{"n_head": 6, "positions": "rope", "qk_norm": true, "attn_scale": 0.126, "tie_embeddings": false, "parallel_block": false}
MLP neurons of a small language model. Each row is named by its layer, matrix (down: output weights) and neuron, and shows model dimensions 144-271. Each number is 128 + 32 x the weight over its row's rms, rounded and kept within 0 to 255. Numbers have three digits each. A neuron's up and down rows have the sign that makes its largest values positive.
After each neuron's rows, "raises" lists the tokens whose logits its output raises most directly, leaving later layers aside.

L5.down409:185143175149150122113186114100146053113162172162085115141111102139085143057183135109128243190070112162083095083128144088162080159106157158125139129103103108078102138161093132118137128149059175134142146122089136141107142151174104151137150133147129182169083096119129105122082136099079157147118154140132093183143102129144061083133087102096154124131155121123100096120128103125097167152171
raises: "y", "ies", "ial", "ium", "ie"

L8.down786:142101118135124126102151142149187177173135128161188157132046086147112139070107120149130080173138103090090048161133108140096111136098157145146147164158120114162104126070115116110100120088132137152092138093087098096122159033141157157145133100147083106125153179103192181100166184092175137083166097062097105153119112131149188072123147150065162103094165103180157123147132127219111101108142
raises: " itself", " themselves", " him", " them", " their"

L4.down296:123095126111124136108128083143062106152162119090148176163073097157127127096111115069122129143144134129101160161061179148143151159192140130161102153130144107068137151156123124146181118114116082129081139177103150158105153119114093154083161116087109091158088217095160104168107088091116089142130149149139155132140099143145128167166105122168113129169122128112124110114112084168200144139162
raises: "sea", "ground", "ium", "take", "ship"

L13.down128:129118080095074132150177165142114150164118097131115183135110091090149136146097149118117105108097079131105131061163148136149118128147147118149091106153078150081092138147125112149123130173073144096123105166083128132114158124077167111129139144139087121101118180125154079115102103085132116156103113124142194084153169094196150118092128169146127147156084139166154139172138145070117129143143
raises: "ors", "ner", "or", "istic", "hall"

L10.down428:117113129150098121085048115135105072146119164133107160117071101102103112159092149164133122177110119093173169095161143156117138094101102064161132140090105161159116123165128045139138101155129138135121129123158070182153118137028169093094140157185156168179195147157122101123160172131165151139133072160061135091167183154163052129092200188130203095104187150128183127094079160124143122059150
raises: " and", " &", " or", "and", "us"

L5.down192:154126179148143171179139183148114138138114054122122087146062133149153182170079165146131135124138129065097124154184119166117136081114178189158124169130163116131105121088083055134115179102126143119180053111111138092145136090104087111165137161131180161120115094108104157177168167141145075138107162148084082163177083076136094132117103152076146173088108121097171105092143101116166204138070
raises: "tell", "ments", "ter", "ment", "ken"

L6.down499:152172139135087139141124138106177233100160099092131148110146142108092122166068152141163088125105127141190096074118130139162126123121149080190127130195086131131125144114185177128118130116085085096176170154136167172143126131091079135152089133111145140095115137160123084134109125162125089134181159145110129112145142050147131097153106117122151166151128125138074116136120130123156128134127
raises: "Bibliography", "See", " Gallery", "Death", "Demographics"

L10.down1005:148093124119140127183157125172097144166076157114137134070147063151147102155137084070151160075103100145093163082137107114122151087133101136150130117176066123131079156132148144132112186137138157108171176152082121129139106129160121173116124101109121067144210146136101078105120139108095144166129153099124060099139172111125070085098168138163106126128096126061117104102159194064167106141146
raises: "ign", "cu", "gle", "gan", "IP"

L10.down550:085189126128091108091166109122133144164152160185106112146161126141099163132140119104171139178115113159123105113066125167158168128155139158119106152101191081072144121108125090129130142161125195143135144147126074135132118092204204147187180110112114118149098165126150122125174109128084124112094154142127198088129136152067086111166148144118137078184139102102141106129157156057047114179135
raises: "s", "'", "rough", "si", "vi"

L8.down675:123133077123113156106092081110117220107128104160176117114152065115100118142148133092162104099095114100064163114126111098111122164149095122100087137211088077099129121151162158178178076138117128147129138156113139064105119104108085173152137117117127154114172180174141058079102118107164091132157133079146104130157145081130137091166134118127146141134104089137100152098107142180114160124122
raises: "uck", "ance", "iller", "ille", "rum"

L11.down812:099151133220098097138112157155143139077091120128110085105096141108153160116133160112204134091150166128087111106123158134144174110128081101166133153080142191136094097108141128132154116082105120107064104116179095100134121132152147080113161063104121104117153140173095142180162136099094119128102115103160157097196104144113157149147160171139178147134096150108118112118160128190115144099128
raises: "ley", "ter", "ting", "ted", "sey"

L10.down571:168111102122123129119154113105134139146107147132120077112086121115133152099064177116125147124140121118072114128084159116127142073150147152157137144151104120114115136182110126117108139115075152100116127120124048143126099167122179112050104139129130132132108150090125071103063149151145148197095118151155104167151127112087098147167148133135132198137143229135087096229127137121124159115129
raises: "ties", " centuries", " million", " months", " weeks"

L13.down14:108184122146159093118120114138104146116140125060149183142120089101155097113073192112152154162117098128104138107190123131159111132142127107144050103123110134138123136140125161097134123076116079121147091102123118133161120191102124145147120125155081161190129136124103118183129120127156046152088099107085155153108116176086121135059174129148123183122141107068101165141110119139117093128171
raises: "ting", "te", "ble", "ted", "tip"

L10.down586:138144128155100100062147121142113132113166122079103126136193115112115140128120115126120141125106183161131134092149176142153130075074115168117193139152150143161055119175123113113113100112167152119151165192120136156139139142124142118113098209191145149185096118106170037138169126128107150127085121131108101117101091157135142175171148106114188155082117128136020100144137143124107112113097
raises: " film", " lyrics", " footage", " Film", "ial"

L11.down233:091116086090159089157178168099105091132121112128155073107173155150124207144084111133156147161084088159143237117159167142122127057169115165174093105109191166110127067133074130156063116160177102118145141162124095149173176119143127099079102090097104159154110138153116125115133099181138148124112074139119105101073147058091073070106123115100131145090100087154114229144086129119129104089154
raises: "ute", "of", "u", "ve", "on"

L13.down305:106136118131098124156138084153129121170117130135127140126100107091198151114125100050046211124132129129100155105092129094091155149186180135222119148121154158115141164138125165114141148115100125119134160168092116123179142094087092110114158137133107175161170073067143144119089100148075118120099082158111125155125145094106110094123095112079136211124121153063119160106105103181105097092099
raises: " times", "spite", " time", "ally", "ically"

L13.down985:179097139130113175132146155128205110137157108174172141101098138161160172149056116144182141190123115092128189128111143119142127081128119102155099144126128107125121093149127236145139168135154133184183130130139136148115111179103111105125132093139124105165111093153136102139122115155082113154171092096091143145076129143127133090105090144154079130096142145139134138188144135142095120121099
raises: "ov", "ennial", "one", "ion", "Between"